From a checkpoint of a small transformer trained on Wikipedia: no biases in attention or MLP.
MLP neurons of a small language model. Each row is named by its layer, matrix (down: output weights) and neuron, and shows model dimensions 176-303. Each number is 200 + 40 x the weight over its row's rms, rounded and kept within 0 to 999. A neuron's up and down rows have the sign that makes its largest values positive.
A block is one neuron, or neurons of one layer that tend to fire together. Before each block is what it responds to, as a language model described it from the Wikipedia text at the highest values.

Description: Classifying adjectives before nouns
L7.down792,207,201,144,241,195,240,172,206,188,214,165,143,113,256,174,177,194,190,173,230,136,172,112,239,192,181,193,242,188,239,187,213,240,174,176,196,205,105,207,292,202,258,181,296,233,234,234,274,156,169,232,175,196,223,241,131,268,207,200,180,221,132,173,176,183,180,212,199,186,203,277,189,239,140,165,211,276,193,207,160,198,175,230,226,229,188,200,267,224,183,166,225,156,187,250,234,261,238,184,259,264,150,228,281,250,208,207,164,226,215,157,158,182,239,199,194,175,225,182,193,139,143,264,229,278,205,149,213

Description: Units after numbers
L7.down607,201,138,208,220,101,249,183,131,180,162,221,163,112,175,222,200,177,239,183,198,210,239,173,219,179,185,129,263,212,180,177,186,275,207,207,182,234,121,292,242,165,182,231,200,182,183,201,224,167,176,171,174,193,169,243,179,164,166,264,196,129,220,148,232,184,229,157,162,153,255,166,185,216,192,169,137,232,212,120,187,182,212,151,208,201,97,237,161,268,232,166,202,143,246,159,132,162,192,209,155,217,204,222,251,204,215,167,252,259,186,204,237,222,154,251,163,156,199,250,175,185,191,163,180,190,218,280,183

Description: Word stems before suffixes
L4.down34,217,244,146,187,207,162,251,186,176,178,175,159,189,162,212,131,204,232,206,329,276,166,199,226,163,234,208,283,199,173,181,142,247,152,163,202,234,242,219,246,220,239,268,147,200,141,228,179,148,192,184,250,185,239,150,191,182,194,183,203,205,221,245,223,208,166,205,194,186,221,188,249,240,235,183,233,100,226,182,212,161,198,136,180,179,183,208,171,208,154,180,206,169,139,158,219,124,218,202,222,195,170,181,159,165,155,203,254,106,145,196,169,114,173,195,241,229,249,237,204,199,185,196,245,192,266,188,212
L4.down105,176,184,254,177,149,184,191,242,153,161,226,191,124,175,147,214,182,180,148,205,223,182,225,221,177,149,214,216,194,209,189,159,165,233,300,159,255,183,213,202,208,202,201,193,261,182,123,211,199,131,221,164,177,215,183,245,153,161,51,183,144,193,170,220,213,261,182,155,205,203,159,204,190,169,170,216,132,282,187,255,204,210,216,166,234,159,241,163,207,173,113,233,163,149,142,226,209,131,151,172,224,223,225,167,226,216,272,175,241,171,199,227,235,184,235,176,142,192,235,173,207,201,127,169,241,226,228,205
L4.down165,184,112,169,241,187,235,164,175,200,191,241,106,225,130,150,197,152,199,180,189,222,183,286,173,188,255,143,126,249,226,173,150,182,152,229,226,260,169,249,227,192,249,235,168,244,155,135,247,199,185,180,224,169,139,171,179,217,264,207,232,160,236,184,232,238,204,235,123,247,170,163,147,199,213,168,100,194,214,172,173,219,175,226,236,148,160,201,150,232,174,177,212,176,104,195,236,167,239,197,262,194,237,218,203,237,166,250,305,142,204,249,166,261,214,202,228,205,145,226,220,210,271,146,237,148,223,288,190
L4.down259,296,194,182,244,170,242,226,223,245,232,188,162,171,202,229,205,188,184,179,181,205,228,135,139,201,190,226,251,135,276,177,221,184,158,197,217,240,145,203,204,335,193,246,242,172,144,240,164,234,127,221,208,161,125,231,219,141,204,227,244,217,196,156,167,209,213,216,190,196,209,263,189,213,178,163,253,248,206,256,214,246,138,163,208,152,186,184,137,135,199,240,183,209,246,180,201,157,254,254,213,203,138,209,245,178,241,185,167,127,217,201,228,212,184,193,237,219,167,198,189,188,171,196,257,254,161,221,134
L4.down537,218,168,207,201,226,194,177,129,171,188,213,233,194,191,218,153,189,269,160,162,162,192,229,212,132,227,155,242,161,221,165,192,155,194,205,226,282,181,214,197,212,144,176,179,211,150,250,206,212,155,185,158,226,172,236,241,210,268,192,248,260,243,215,234,223,196,266,240,199,128,197,221,178,205,208,181,115,201,148,238,104,204,264,145,203,202,140,197,168,282,194,192,140,248,149,200,178,186,120,162,246,309,179,263,286,200,157,267,211,210,245,200,161,289,153,233,147,216,228,150,230,143,153,136,225,140,188,193
L4.down729,169,163,153,224,213,126,158,123,216,173,186,153,191,235,140,227,208,175,267,194,191,142,205,244,224,217,228,195,215,250,164,229,258,200,251,190,230,169,188,211,205,188,129,218,177,161,176,156,143,204,226,223,192,226,198,201,195,190,226,175,196,185,262,170,160,231,252,177,159,162,159,200,253,157,162,215,181,184,182,286,179,194,273,271,216,219,283,233,182,177,177,255,205,205,195,275,257,216,189,238,186,226,173,179,201,194,214,216,162,172,238,111,191,190,185,156,240,156,237,257,179,113,235,242,182,208,215,185
L4.down775,185,156,186,187,209,161,190,220,221,150,173,211,119,149,227,137,160,174,141,130,163,153,220,169,170,244,152,132,190,161,249,197,278,206,193,250,177,247,215,273,191,287,280,228,184,238,172,295,118,156,253,289,196,150,245,196,174,123,221,211,122,202,185,166,147,269,117,175,191,258,240,248,228,252,142,232,153,217,223,212,263,151,185,228,170,204,151,160,259,203,219,208,205,205,187,196,169,193,220,253,171,178,182,281,231,223,207,183,250,121,247,185,212,159,226,186,188,191,265,187,189,189,197,199,222,195,139,263
L4.down825,110,209,154,210,171,139,185,176,181,125,118,238,218,175,232,219,234,119,258,193,215,195,183,243,180,202,123,171,231,206,160,209,197,207,170,139,229,149,288,200,143,273,191,185,239,200,229,197,215,164,278,202,189,175,160,185,91,252,203,160,133,208,198,222,167,158,189,224,278,222,223,164,222,222,269,184,203,225,131,148,144,172,225,219,252,177,218,193,249,188,189,214,171,164,198,242,165,199,145,253,177,196,158,170,226,180,219,230,195,158,256,105,139,172,212,184,119,179,231,162,215,165,182,181,231,162,223,173

Description: Chinese characters and name pieces
L2.down87,168,240,92,199,213,211,140,220,247,208,137,264,161,183,266,212,240,153,154,214,163,163,209,154,219,174,182,189,179,253,199,278,173,219,197,150,218,206,187,208,198,203,260,167,257,161,277,196,261,232,201,148,169,120,289,211,155,240,191,234,284,233,249,203,231,194,208,205,235,240,177,212,193,179,205,137,215,164,244,211,60,195,207,181,176,212,160,182,142,258,233,188,184,266,184,224,186,156,296,192,232,198,226,183,258,204,161,177,170,233,259,147,250,300,194,175,197,198,214,191,276,251,240,136,266,209,155,180
L2.down134,243,109,116,204,245,175,191,203,176,148,172,222,157,142,237,174,219,216,238,195,196,167,186,233,226,204,289,211,222,235,213,226,214,197,213,240,138,137,227,128,216,195,296,151,179,291,277,212,218,156,227,214,186,186,79,210,180,146,172,111,230,237,187,223,124,267,122,185,166,220,207,253,126,236,263,196,268,152,158,191,175,239,157,229,156,237,187,216,194,217,147,235,169,192,262,205,212,180,169,269,210,168,197,197,240,270,284,185,250,188,165,243,244,251,146,87,202,118,262,211,222,205,179,218,252,175,190,137
L2.down309,121,237,150,199,178,193,203,175,200,190,183,319,186,166,232,187,137,202,181,250,240,106,197,168,245,178,177,91,231,144,143,122,205,185,182,244,205,172,207,182,222,218,146,191,245,174,185,262,148,229,193,152,197,229,150,241,178,198,175,194,205,225,267,236,206,231,234,109,233,259,236,229,137,202,128,162,261,231,194,195,190,210,194,213,219,174,226,175,194,243,107,207,216,286,271,166,216,126,207,275,128,197,228,240,277,154,231,195,168,185,238,229,157,168,199,201,212,185,176,213,150,256,172,219,201,241,219,196
L2.down347,169,176,140,190,144,235,186,196,216,214,187,203,211,249,159,217,282,226,179,162,114,195,235,247,207,114,236,275,192,235,238,222,218,222,224,246,174,201,172,265,231,189,270,213,174,220,164,237,241,148,220,153,179,116,175,161,141,238,113,232,215,218,196,175,236,250,196,194,235,248,200,132,171,203,172,242,136,132,272,194,148,187,182,219,181,157,180,245,131,270,217,160,263,216,234,202,270,173,270,139,157,211,262,198,187,235,239,217,234,177,195,199,250,174,240,233,178,224,205,218,226,304,129,232,140,207,193,244
L2.down425,254,267,137,171,183,194,137,198,201,202,206,100,184,285,211,182,191,203,238,151,161,253,197,211,215,263,160,201,165,174,126,219,144,200,194,219,220,205,121,179,179,182,214,188,218,210,117,164,209,183,170,147,296,174,240,236,288,190,248,195,208,161,277,166,202,219,188,222,280,184,282,221,256,132,223,135,212,267,165,196,222,223,129,216,191,225,168,153,195,167,180,235,184,222,136,225,179,210,261,219,142,214,191,171,215,184,211,223,184,211,133,222,173,89,187,225,68,237,209,175,237,152,260,187,240,114,229,224
L2.down618,264,135,179,225,271,244,190,224,185,190,191,214,126,254,219,192,232,199,167,186,224,226,219,151,157,238,160,156,169,208,186,264,175,286,214,152,175,201,171,242,260,209,203,216,188,181,245,266,206,262,168,230,221,137,239,185,143,230,256,184,216,195,193,175,112,241,230,270,154,213,239,118,183,235,195,110,167,172,117,173,240,243,199,214,171,232,160,207,228,215,168,105,232,250,130,211,179,206,152,252,161,205,194,189,175,162,183,133,171,200,236,183,148,207,241,209,182,180,237,228,210,139,180,178,142,235,159,188
L2.down622,194,220,246,214,162,156,190,184,218,208,153,291,127,227,259,213,183,203,164,133,218,148,150,101,197,134,168,251,160,264,163,222,223,190,155,175,164,202,170,257,219,198,218,239,229,223,221,197,261,224,267,253,211,213,143,252,190,183,215,158,216,215,190,189,213,227,138,217,133,177,248,192,215,294,150,215,190,156,191,293,176,214,253,262,124,163,166,212,206,186,205,139,221,244,153,183,147,209,156,166,289,220,218,168,163,193,167,221,169,229,166,197,217,234,130,110,258,140,172,225,141,197,163,204,195,172,217,127
L2.down662,173,209,196,200,161,178,210,204,222,217,230,245,195,175,181,205,228,267,268,176,197,280,207,256,164,160,274,236,209,215,194,198,172,203,197,179,171,168,250,186,232,183,229,178,155,192,191,257,208,99,181,224,188,124,235,230,235,168,285,270,153,242,145,292,242,220,207,190,188,221,175,220,154,166,187,291,126,268,222,258,249,148,178,122,238,192,152,165,140,190,205,232,255,153,190,160,144,237,166,190,153,204,184,168,295,229,138,158,232,181,182,209,142,182,221,178,200,259,228,169,200,159,213,207,248,174,190,234

Description: Field labels in templated data
L2.down0,259,189,221,261,243,197,200,196,126,181,171,258,231,224,120,224,308,243,204,226,221,224,188,201,178,258,239,236,204,232,205,218,202,273,212,226,234,214,266,162,151,248,196,199,221,258,195,239,225,255,242,186,209,254,178,184,200,186,212,266,154,244,131,202,200,167,240,178,160,186,169,188,225,228,202,300,210,233,206,174,217,229,154,180,180,299,140,184,268,221,227,255,165,171,104,233,202,276,221,240,253,177,225,304,187,186,205,245,205,157,212,200,167,149,208,232,216,201,243,154,320,156,192,165,257,227,87,230
L2.down157,220,186,217,172,163,165,181,295,191,173,239,243,231,197,237,294,154,234,251,199,233,164,200,173,220,162,224,343,215,129,223,209,178,231,266,193,238,220,215,196,179,200,162,118,222,188,164,139,121,149,135,184,175,159,227,212,125,133,151,219,182,116,218,157,125,242,212,181,157,181,160,208,238,179,178,235,154,184,225,230,225,216,172,176,197,234,218,161,251,228,221,200,167,219,227,195,130,176,215,208,165,198,255,241,210,189,279,187,207,232,250,151,200,212,179,164,149,183,219,166,222,152,135,173,172,241,236,149
L2.down207,235,126,201,165,179,213,222,238,163,263,151,139,272,118,260,142,123,223,190,183,191,209,166,167,171,144,218,213,151,129,116,190,208,223,177,194,207,242,208,162,144,188,242,258,213,200,242,130,219,201,191,219,243,186,188,150,145,145,158,200,141,244,181,138,205,207,223,241,161,188,259,220,175,197,204,217,121,191,201,276,201,193,262,132,223,174,251,136,264,227,206,144,217,199,151,200,256,192,167,248,165,173,190,209,254,203,289,163,229,190,191,125,145,203,169,190,204,212,219,256,190,186,230,218,242,215,207,177
L2.down445,237,180,168,166,161,156,148,166,211,190,247,214,177,162,171,221,309,249,167,216,262,233,206,263,236,235,157,263,143,185,204,173,180,170,176,199,202,185,233,200,215,170,152,161,235,259,221,212,221,266,198,250,181,120,162,217,142,127,186,174,195,243,242,136,181,265,189,171,270,165,160,287,184,146,202,234,160,229,188,220,201,191,139,215,277,199,264,218,225,140,187,229,146,179,165,209,231,155,249,153,164,217,156,194,258,151,306,146,247,207,145,230,160,260,164,149,211,211,206,161,202,219,171,146,228,158,170,170
L2.down549,207,186,158,239,187,198,172,262,219,168,202,290,177,167,247,222,191,229,186,212,214,202,244,183,190,222,115,248,191,169,223,230,169,187,222,182,217,241,213,162,179,239,249,132,180,248,156,166,212,217,210,206,201,132,241,213,207,163,110,245,197,149,161,193,212,166,108,121,171,214,226,172,172,150,271,222,191,220,180,187,218,262,195,241,201,214,237,205,206,266,191,213,266,233,166,216,208,187,277,229,159,253,232,236,243,144,202,162,239,202,128,202,165,165,246,99,210,217,196,177,186,196,212,159,173,217,187,125
L2.down561,259,193,208,181,219,171,153,171,168,198,213,175,84,125,329,204,256,230,183,207,171,166,226,201,205,177,275,217,212,199,269,232,162,209,232,204,245,248,233,198,192,193,221,179,150,175,216,194,166,196,241,260,169,175,200,153,193,102,188,215,265,158,165,146,138,212,202,73,209,190,148,210,211,144,189,229,142,191,191,214,214,196,246,160,145,251,242,196,180,219,255,190,201,220,119,244,201,155,135,156,241,161,162,216,248,170,261,182,131,175,167,211,161,217,190,169,231,203,147,220,258,239,160,149,207,227,112,233
L2.down694,236,216,169,191,222,174,174,194,248,188,222,239,210,186,216,222,203,211,287,212,171,182,181,181,173,211,206,287,155,163,273,145,169,130,213,179,163,297,183,170,161,147,189,192,210,194,161,225,243,199,217,166,181,219,224,207,210,256,207,240,236,252,233,267,210,208,211,165,156,189,280,201,211,176,207,190,215,150,231,120,208,130,159,197,214,181,268,147,168,183,220,155,189,277,199,254,132,228,226,285,164,281,212,207,188,205,251,158,211,110,162,209,125,175,233,151,185,221,168,206,270,203,261,186,159,241,221,211
L2.down701,190,217,198,156,197,98,196,190,171,185,193,214,224,177,199,171,206,176,254,226,203,186,213,236,202,245,155,232,212,218,197,182,144,231,203,213,225,210,224,232,117,223,247,198,202,193,102,241,170,199,233,236,64,153,217,165,173,189,164,187,150,206,243,191,184,202,211,157,199,154,204,206,209,155,208,126,159,233,190,149,163,176,218,209,209,175,214,159,207,268,221,190,238,227,224,273,168,192,178,175,185,155,199,284,221,205,250,199,195,194,228,212,142,225,246,170,235,234,156,123,225,178,254,134,243,223,185,171

Description: Start of a name's second word
L7.down508,200,227,270,193,173,207,156,214,218,224,192,246,220,238,129,194,220,200,200,189,119,280,209,144,190,216,196,187,208,261,244,184,204,193,207,199,221,311,173,187,180,270,75,195,167,240,207,160,154,177,185,203,180,331,151,220,221,206,192,198,208,182,181,182,164,224,211,137,182,195,233,135,259,165,246,177,198,234,137,157,179,180,240,201,221,187,207,209,134,161,200,188,217,155,255,225,315,194,175,179,172,233,196,234,188,156,207,181,187,258,231,231,148,195,219,216,178,215,167,198,236,166,214,156,231,204,177,206

Description: Infobox units and fields
L4.down70,204,192,242,245,228,131,236,142,132,219,226,201,143,302,128,220,143,231,204,200,218,278,293,136,125,228,170,161,215,247,191,200,184,212,123,159,156,166,213,284,246,230,139,218,183,234,209,238,224,238,210,205,209,99,198,262,211,175,204,259,140,212,246,155,219,188,192,175,273,203,243,132,237,220,144,196,222,253,148,242,214,199,196,217,137,268,153,176,261,191,208,221,214,174,198,243,155,242,222,227,156,196,245,169,211,203,279,157,186,156,198,192,194,199,263,195,231,160,108,240,140,238,190,180,214,177,208,180
L4.down147,186,160,246,154,220,181,181,227,157,143,277,252,166,209,174,174,149,249,203,241,215,218,223,196,287,180,160,268,266,179,243,172,182,152,177,167,250,190,203,171,280,160,206,166,229,228,187,211,239,159,236,202,158,226,240,213,157,218,216,161,110,129,220,208,171,258,242,205,221,181,144,183,127,145,197,214,201,235,178,228,201,239,213,115,240,206,249,240,238,206,242,138,212,179,213,116,214,188,217,248,208,152,170,218,257,240,155,230,269,222,249,153,137,270,214,147,202,237,222,168,262,208,194,118,189,205,269,205
L4.down330,206,182,174,221,121,148,259,180,130,210,236,127,182,124,255,152,246,186,192,199,155,222,188,148,184,200,114,173,237,189,307,196,239,206,139,158,191,240,197,231,227,271,223,222,215,206,196,286,189,215,188,228,236,214,241,170,192,97,219,222,242,229,268,167,242,167,206,204,301,216,257,189,195,172,202,250,218,242,214,158,250,281,180,226,192,189,173,260,271,156,173,139,118,234,234,192,155,156,220,177,193,247,203,202,247,126,191,155,178,259,154,247,207,209,213,214,197,192,228,277,123,268,257,173,202,192,188,248
L4.down372,185,165,236,174,195,170,221,173,232,182,193,148,157,64,196,207,185,271,190,108,141,230,187,224,208,215,153,260,204,198,264,250,178,193,200,233,188,194,236,204,95,183,181,201,178,246,155,240,209,202,157,226,191,237,152,228,243,215,181,210,206,189,188,180,210,161,193,212,211,249,206,167,169,313,161,205,235,163,288,223,187,184,237,255,224,146,245,177,178,233,186,207,184,166,205,171,197,203,205,179,227,230,156,274,260,324,247,252,236,187,144,172,209,150,240,194,260,191,249,131,202,109,177,243,298,228,194,183
L4.down501,218,192,141,211,182,168,219,186,188,135,159,204,225,217,179,235,202,162,231,174,185,223,238,152,184,196,175,220,168,265,189,182,157,204,225,148,201,159,177,214,189,196,143,196,162,153,213,207,234,230,222,179,199,271,268,192,213,170,164,230,248,198,269,174,211,227,204,198,149,190,197,184,226,238,227,137,243,161,252,165,199,207,183,172,185,205,215,204,244,231,177,228,168,159,151,231,159,198,154,211,227,177,87,167,209,194,215,203,218,201,230,176,204,198,244,132,189,182,238,182,286,189,188,186,254,251,200,237
L4.down549,212,218,224,204,196,195,212,179,224,270,189,182,161,131,115,229,201,206,200,156,196,225,218,255,260,253,279,238,186,270,162,191,263,190,207,246,180,232,179,190,199,198,239,112,182,188,252,228,250,253,194,198,287,177,212,227,280,280,146,255,172,229,242,179,195,182,268,211,194,144,193,279,252,228,180,256,238,145,271,204,229,214,194,156,203,191,125,192,203,163,214,209,172,230,230,177,198,274,159,196,244,262,135,246,198,202,192,243,118,179,188,264,182,211,183,203,260,212,238,215,242,208,166,233,155,224,199,218
L4.down606,198,269,227,258,158,221,222,232,284,225,170,200,198,111,188,109,232,217,190,167,191,216,268,197,181,219,233,193,159,250,242,214,222,189,88,266,289,236,161,204,156,227,123,169,163,182,175,204,264,188,205,179,141,125,150,229,154,148,190,231,229,192,303,247,156,253,204,217,179,183,205,180,245,201,185,246,184,184,166,195,201,226,255,164,213,221,178,207,141,192,166,204,188,236,198,230,218,202,192,228,190,236,169,219,341,200,239,256,209,197,169,235,211,296,240,141,138,206,178,249,178,207,274,160,130,235,152,175
L4.down779,187,207,186,134,197,156,151,124,234,200,237,218,213,149,187,227,186,166,243,193,247,139,190,271,167,169,232,255,160,249,162,185,205,238,256,173,198,279,238,302,126,151,232,126,189,194,209,246,200,247,165,206,229,154,163,283,243,113,202,159,163,226,177,249,237,161,198,248,196,221,196,199,182,211,219,214,125,129,209,194,188,144,186,165,213,308,183,247,128,219,182,218,212,172,185,204,190,222,225,179,198,143,273,222,193,158,196,271,220,151,208,210,272,206,174,198,166,183,199,114,210,129,216,126,184,229,179,237

Description: Capitalized word-initial fragments
L2.down67,226,114,235,184,187,223,212,210,214,130,190,167,223,173,219,124,196,188,222,211,177,186,180,139,120,194,171,238,230,210,190,263,152,209,194,259,236,209,192,144,188,237,114,153,200,169,160,184,187,186,149,181,122,146,257,170,202,168,244,280,168,207,170,206,129,152,222,182,152,202,169,230,146,217,222,196,232,187,144,176,214,237,264,152,159,160,161,224,163,118,199,148,183,215,215,262,223,227,213,237,155,237,246,159,173,172,236,128,220,173,139,180,185,177,158,227,110,161,224,184,202,241,176,162,153,158,220,240
L2.down106,176,178,203,218,200,210,205,234,230,235,150,209,207,191,165,220,185,246,184,152,309,231,245,222,215,184,193,260,212,207,183,176,181,89,229,268,215,165,162,232,231,162,226,196,162,239,155,207,135,229,161,163,208,305,250,207,247,229,201,162,248,149,130,193,130,68,197,287,194,187,216,176,227,194,285,240,181,230,261,233,273,256,232,151,218,220,136,152,249,166,243,151,137,202,251,247,111,178,152,218,194,141,234,217,238,229,141,202,241,248,173,234,137,171,144,181,200,178,239,205,265,208,175,227,196,203,242,237
L2.down296,145,214,240,213,225,190,197,223,236,190,236,185,193,225,191,129,229,268,246,198,262,178,165,163,190,304,129,157,196,192,196,176,234,140,203,228,234,233,220,161,189,167,138,110,233,175,145,206,147,238,148,182,268,129,188,114,122,188,153,241,174,215,173,227,251,182,320,195,278,288,191,196,208,160,186,241,250,145,204,242,202,202,225,237,225,151,182,246,203,223,183,221,193,175,231,82,212,267,109,157,218,218,120,254,203,210,281,188,223,244,209,178,154,222,250,190,228,209,275,153,129,191,175,182,221,274,139,141
L2.down297,147,190,197,230,228,135,230,150,168,164,227,225,245,199,192,255,276,226,174,221,160,200,173,183,192,168,170,206,260,183,228,207,124,306,195,232,228,275,208,228,178,225,112,216,311,217,215,200,169,239,182,253,205,248,263,227,194,277,252,154,180,308,127,193,193,238,196,243,233,218,210,164,232,189,165,204,215,197,247,200,218,271,170,233,208,254,190,206,207,201,205,234,167,202,182,175,233,172,160,210,176,212,106,178,190,198,192,202,171,173,177,149,199,183,158,126,284,172,140,251,141,184,176,182,193,206,212,158
L2.down542,178,204,193,260,284,281,151,203,150,164,216,229,175,247,177,186,230,165,231,185,193,195,78,208,168,204,186,171,167,189,110,170,189,230,208,213,264,224,242,180,156,244,158,210,300,206,168,111,232,164,278,151,200,203,182,278,164,169,210,254,263,236,231,230,167,203,242,170,203,178,233,124,203,199,201,143,175,230,144,142,199,208,178,161,278,246,173,236,172,176,204,148,191,224,230,165,146,219,221,209,201,191,224,207,164,257,213,201,187,193,132,274,179,169,249,217,227,175,163,192,181,179,136,203,187,144,251,210
L2.down560,166,220,209,176,180,224,138,198,171,205,197,211,318,161,214,238,202,154,218,290,203,186,184,256,169,194,136,281,246,156,235,131,213,214,139,181,218,226,152,190,150,141,206,218,214,259,213,185,180,196,176,195,256,199,188,206,198,232,229,163,235,228,166,196,175,206,195,155,146,168,189,213,198,229,192,257,281,200,167,164,218,221,122,212,149,143,238,275,165,248,248,181,173,270,161,198,165,152,277,195,209,275,170,189,235,203,188,178,285,235,238,234,175,265,179,208,191,241,246,251,232,177,188,119,279,164,199,176
L2.down746,111,199,160,176,220,223,186,217,258,269,174,224,196,235,192,217,160,139,214,207,232,183,190,153,153,190,196,178,214,161,164,193,229,247,193,218,218,260,159,153,103,200,227,170,160,214,155,202,233,125,212,186,200,150,259,170,137,158,191,230,205,268,218,228,166,204,196,226,188,256,229,296,201,186,118,188,203,213,170,150,266,177,262,198,195,136,192,165,208,249,214,235,184,204,160,286,206,213,237,184,216,154,175,208,144,176,220,258,253,275,142,203,201,196,167,196,241,200,234,192,209,173,187,146,202,192,247,150
L2.down811,217,245,213,246,204,220,166,199,189,245,204,247,317,216,203,164,170,248,212,165,240,165,104,193,183,317,214,169,207,185,174,277,220,211,199,151,240,214,203,208,128,213,191,194,193,198,135,182,145,173,196,184,232,141,294,196,160,226,193,235,175,168,181,164,176,178,179,140,172,241,219,312,240,114,195,143,227,186,220,202,185,204,177,196,213,175,151,223,104,170,301,176,221,242,198,173,224,212,191,185,238,275,253,194,170,245,289,241,214,123,248,200,137,161,194,110,209,228,283,215,143,246,193,91,157,196,210,225

Description: Second-word name starts
L4.down232,144,241,123,217,225,253,181,163,173,211,210,222,189,301,225,243,186,165,220,199,157,181,169,230,191,253,167,255,226,226,126,231,187,201,217,214,166,144,233,180,198,200,156,152,238,207,163,279,275,204,187,223,300,148,296,224,238,209,255,146,218,214,220,164,211,189,243,221,211,233,240,212,218,164,168,209,196,249,177,267,191,217,150,175,279,233,177,247,193,169,203,182,232,165,155,189,219,212,181,153,172,217,213,169,162,169,141,256,178,179,172,209,212,199,230,217,168,199,121,202,223,255,307,240,220,180,173,140
L4.down264,182,268,145,175,215,165,181,256,234,189,208,180,234,211,142,220,271,207,200,141,181,228,166,274,178,194,201,171,231,179,229,232,212,236,221,249,256,211,152,227,284,260,184,184,216,167,222,233,177,236,171,169,166,163,200,131,229,219,223,143,189,199,171,223,201,179,223,221,263,168,218,256,244,239,258,177,126,197,143,188,211,170,221,194,228,241,169,242,174,187,210,213,279,234,185,250,259,217,231,174,198,213,125,176,149,155,176,222,165,270,176,246,226,182,131,215,196,174,160,176,125,177,171,255,264,217,200,204
L4.down389,208,222,250,58,194,158,248,213,205,207,220,162,206,246,255,226,208,189,183,178,259,210,206,198,199,174,178,216,187,216,231,179,209,233,161,190,294,210,213,194,174,114,225,210,186,161,231,113,217,213,176,180,158,230,148,195,221,190,218,186,237,239,242,202,187,189,154,138,192,220,232,191,189,166,195,145,209,232,239,242,216,297,174,172,214,176,206,265,118,192,224,182,253,194,225,188,236,182,164,283,148,191,195,260,239,167,200,126,117,281,161,150,158,248,169,222,197,221,196,209,211,226,187,220,195,170,211,161
L4.down567,230,189,291,210,246,140,291,257,235,229,241,210,198,157,287,161,163,197,140,111,174,191,245,162,231,249,219,246,165,277,240,182,158,239,172,233,136,194,259,172,230,156,206,222,204,176,190,189,141,198,256,185,217,181,229,195,159,231,202,222,136,192,289,223,151,150,190,183,182,196,197,107,166,275,187,186,194,303,173,236,178,160,179,203,150,198,181,197,201,176,184,249,140,264,199,219,250,222,174,181,160,258,196,139,184,228,217,117,269,256,75,130,180,225,197,218,151,212,221,174,234,192,133,225,183,228,215,267
L4.down610,211,185,161,198,253,191,189,206,223,140,223,241,280,227,179,163,150,198,190,134,191,295,199,205,225,162,147,212,222,198,221,266,166,212,198,219,218,201,226,221,203,260,128,157,205,210,168,182,193,199,233,212,192,157,192,219,247,187,282,146,218,221,154,188,246,229,202,241,233,117,209,156,194,217,180,192,144,182,220,229,152,246,186,262,168,137,199,160,242,200,225,173,244,197,257,270,161,159,174,137,211,192,175,211,186,235,193,133,180,160,208,160,242,215,164,175,105,156,240,253,200,175,186,245,209,199,202,244
L4.down647,206,196,182,176,141,219,283,225,255,327,298,269,197,156,249,223,109,201,171,204,245,172,193,169,253,120,159,147,188,171,253,200,191,154,247,152,208,253,199,194,135,133,162,245,210,141,178,147,173,137,203,183,262,251,166,113,197,230,117,192,224,205,204,208,202,141,165,240,225,213,225,231,111,183,194,218,98,203,179,137,119,192,190,209,253,213,160,222,242,249,140,241,148,184,228,222,131,195,212,142,150,193,272,116,171,255,279,117,229,244,263,240,214,187,258,225,227,197,199,284,259,227,160,168,217,228,135,165
L4.down669,261,198,169,185,221,254,133,152,204,278,176,240,193,164,269,216,211,220,203,219,155,169,214,278,245,221,171,225,214,225,235,172,207,204,191,184,220,102,232,209,196,254,216,170,190,191,114,181,203,299,207,229,176,182,210,247,202,219,203,262,202,149,204,255,181,242,223,196,232,148,230,212,167,246,285,212,194,140,204,227,189,153,246,182,202,161,187,203,175,212,190,260,145,251,183,166,219,215,174,165,175,143,248,214,197,252,265,101,191,214,152,228,229,248,183,195,180,107,111,268,188,211,192,168,215,225,241,179
L4.down683,174,244,159,143,266,248,184,212,218,207,228,196,153,193,260,199,201,248,144,208,212,152,158,142,200,139,192,137,298,207,239,232,199,167,218,238,231,228,191,218,226,169,209,191,228,180,185,146,171,184,229,132,219,250,212,216,217,106,141,155,191,152,225,259,212,158,149,211,150,205,218,212,73,294,249,153,198,181,155,207,221,200,145,134,215,136,164,293,188,249,161,180,276,205,192,217,246,239,184,194,205,203,212,211,203,182,106,197,224,170,235,241,220,132,240,213,160,143,183,216,243,154,165,185,258,233,182,159